python train.py --hidden_size=160 --num_attention_heads=2 --num_key_value_heads=2 --init="normal" --init_std_down=0.0706 --optimizer="muon_variant" --weight_decay=0.0 --decay_fraction=1.0 --final_lr_fraction=0.0 --batch_tokens=[8192, 16384, 24576] --max_steps=6452
MLP neurons of a small language model. Each row is named by its layer, matrix (up: input weights) and neuron, and shows model dimensions 32-159. Each number is 128 + 32 x the weight over its row's rms, rounded and kept within 0 to 255.
Before each neuron's rows, "fires on" lists the tokens most often at its 100 highest values on Wikipedia text that the model never trained on. A number after a token or word is its count.

fires on: "E" 47, "Ch" 27, "ch" 7, "ain" 4
L11.up555 [110 133 133  94 157 120 146 191 161 143 117 107 138 135 100 115 127 126  87  71 151  86  97 174 198 100 135 133 104 111 129 168 153 158 112 132 142 159 158 165 131 153 107 137 164 133 140  93 104 125 120 179 100 126  80 158 136  99 144  87  96 157 119  98  92 152 117 154 102 181 123 184 148 106 169 101 120  79  67  65 128 164 132  92 167 118 117 141 175  66  99  85  85 107  93 132 186 198  99 165 135  92 148 128 133 114  91  74 131 190 162 123 157  50 164 137 176 125 132 175 160 190 153 115 102 114  69 158]

fires on: "en" 32, "n" 12, "ev" 12, "en " 5, "th " 4
L11.up849 [109  84 138 132 109 137 147  74  70 150 143  70 129 100  93 142 129 155 117 164  62 104 107  85 118 197 117 139 143  43 110 150 105 122 138 108 155 150 101 188 167 147 147 183 112 132  80 154  85 141 154 157 147 156 165  81 152  71 176 114 105 114 167 179 108 121  99 126 143  97 163 118 144 102 130 117 139  95 167 138 110 102 110 178  86 145 163 141 148  78 138  40 134 164  53  88 170 114 162 160 160 157 124 171 134 142 126  92 146 128  97 123 102 137 107 131 124 141 129 113  94 170 108 173 157 105 161 143]

fires on: " " 38, "t " 19, "l" 15, "l " 5, "all " 4
L3.up832 [222  85 157 104 139 159  97 134  69 120 112 191 112 109 149  97 179  94  97 105 128  90 134 124 177 109 137 122 112 150 158 178 146 123 136 126 171  90 172 130 110 135 156 125  98  76 137  94 122 153 160 110 129 142 109 138 164 158 128 189  95 126  91 133 178 172 118 148 105  94 107 212 128  88 118 128  68 175  75 169 133 100 105 166 128 106 146 127 114  79 170 100 102 141 197 130 113 155 143 127 125 194 146 170 138 128 150  56 120 162 133  94 120 141 154 102 105  31 108 101 126 160 162 131 159 148 173 135]

fires on: "." 36, "e" 15, "==" 13, "===" 9, "el" 6
L10.up4 [131  90  97 113  54 145 105 105 157 112 102 169  59 125 122 154 124  94 156 107  89  98 106  79 127 119 140  88 126 180 142 133  72  84 172 138 165 174 101 133 113 129  51 156 131  83 133  92 140 165 150 138  96 117 184 105 134  53 162 154 147  61 158 119 149 134 143 128 130 112 131 125 130  86 124 132  80 124 156 140 120 159 165 148 130  66 137 159 153 136  98 189 117 185 179 175 110 118 135  95 171 149 123 148 117 153 154  85 103 137 129 134 106 205 131 140  58 128 118 115 139 172  94 102 119 139 135 139]

fires on: "==" 37, "===" 19, "as" 10, "g" 8, "h" 8, "- " 4
L11.up255 [170 110 176 129  56 152  97  97  40 117 154 174 126 129 126 113 147 146 164  73  44 126 146 128 146 161 133 135 107 119  96  71  82 164 162  87 127 144 144 108 144  87  81 129 101  89 110  99 147 154  76 143 116 118 159 100 102  93 112 104 124  74 191 130 161 125  87 151  86  95 164 146 125 164 156 111  58 113  99 210 105 180 167 155 137 102 129  91 122 160 127 152 183 116 130 168 218 117 186 114 137 135 165 140 136 133 127 127 166 113 180 104  98 156 152 152 125 121 150 154  58 142 142 117 140  89 122 131]

fires on: "Ch" 44, "ch" 26, "ur" 4, "v" 4
L9.up619 [126 163 150  37 149 192 136 144 121 124 133 140 114 130 111 162 114 143  82  89 216 182 113 141 185 123 138  86 149 110 149 187 144  80 132 103 205 155  80 205 138 121 177 155 107 137 145  98  89  87 106 118 159 176  87 135 155 107 156 121 158 104 162 109 130 130 148 146 161 124 146 119 144 103 135 119  92 146 134 154 132 116  93 139 120 137 123 158 151 111 146 122 114 122  45 114 181  96 110 153 108 104 121 128  77 148  94 102  66 178 125  94 143  80 150 131  93  63 140 140 157  80 138 125  85 114 163 156]

fires on: ", " 23, "9" 14, "8" 13, "7" 9, "0" 8, ") " 6
L2.up757 [112 114 156 135 114  75 110 118 164 161 116 206 101 114 179 142  80 133 148  86 189 149 123 165  80 155 139  88 154 158 130 157 135 110  61 139  97 120 146  91  85 106 121 141 140  97 144  94 151 151  85 145 155 101 107 126  69 105 104 142 146 150 197 222 155 121 197 167 175  71  95 129 170 132 164  86 112 209 128 108  96 116 120 155  94  85 134 163 119 171 118 105 128  33  75 141 138  99 176 105 100 156 125  91 133  99 149 170 160 102 112 135 138 147 117 113 131 175 122  82 121  86 135 123 141 135  93 181]

fires on: "ti" 28, "ac" 15, "re" 10, "," 5, "um" 5, "===" 4
L11.up152 [116  99 163 136  84  93 143 149 103 122 119 134 147  89 162 137 107 125 178  99  72 134 186 102 156 103 104  88 176 118  68 122 158 138  99  94 162 123 132 130 103 153 122  80 137 118 150 153 111 127 106  62  93 172 169 118 130  61 130 150 148 149 149 209 104 136 136 118 162 107 148 143 127 124  63 165 137 100 147 125  84 170 136 103  77 181  68 182 180  84  86 171 136 128  75 133 170 174 111 119 131 108 106 212 102 143 160 147  92 139 137  80 123 158 112 139 115 120 166 178  74 152 146 106 197  99 140  80]

fires on: "d " 28, " " 24, "t " 16, "ot " 7, "\n" 6, "s " 5
L2.up632 [174  99 140 118 139 136 128  88 146 182 196 106 162 123 135  88 155 143 135  97  93 141  91 184 125  78 169  89 113  89 130 150 142 151 120 120 184 130 177  56  95 134 153 164  98  90 139  67 155 122 139 116 108  95 117  89  99 152 125 130 156 117 155 174 186 147  86 129  22 143 104 136 165 170 139  92  67 134 118 130  65  79 135 142 153  84 142 133 156 130 125 163 157 128 107 114 108 108 111 125 126 178 169 115 149 148 144  66 144 155 147  95 119 131 134 160 168 125 132 130 112 130 147 154 121 116 148  95]

fires on: "Ch" 35, "er" 18, "G" 9, "ch" 6, "al " 4, "m" 4
L10.up20 [ 98 123 138 141 165 155 118 149 117 153 137 115 137  82  87 105 132 178 111 113 110 157 153 172 154 120 165 128 148  96  99  95 199 179  52  88 113 114 142 128 122 118  74 171  89 140 121  94 120  89 194  77 117 130 114 166 136 116 190  94 134 173 154  82  70 191 128 136 120 172  97 134 156 129 130 126  82 152 121 110 129 175 108 124 210 100 118 150 140  72 119 130 104 165 179 131 193 147 113 135 130 146 131 180  91 125 163 134 152 151 103 135 166 177  92 112 148 158 133 117 113 153 190 122  93 151 101  66]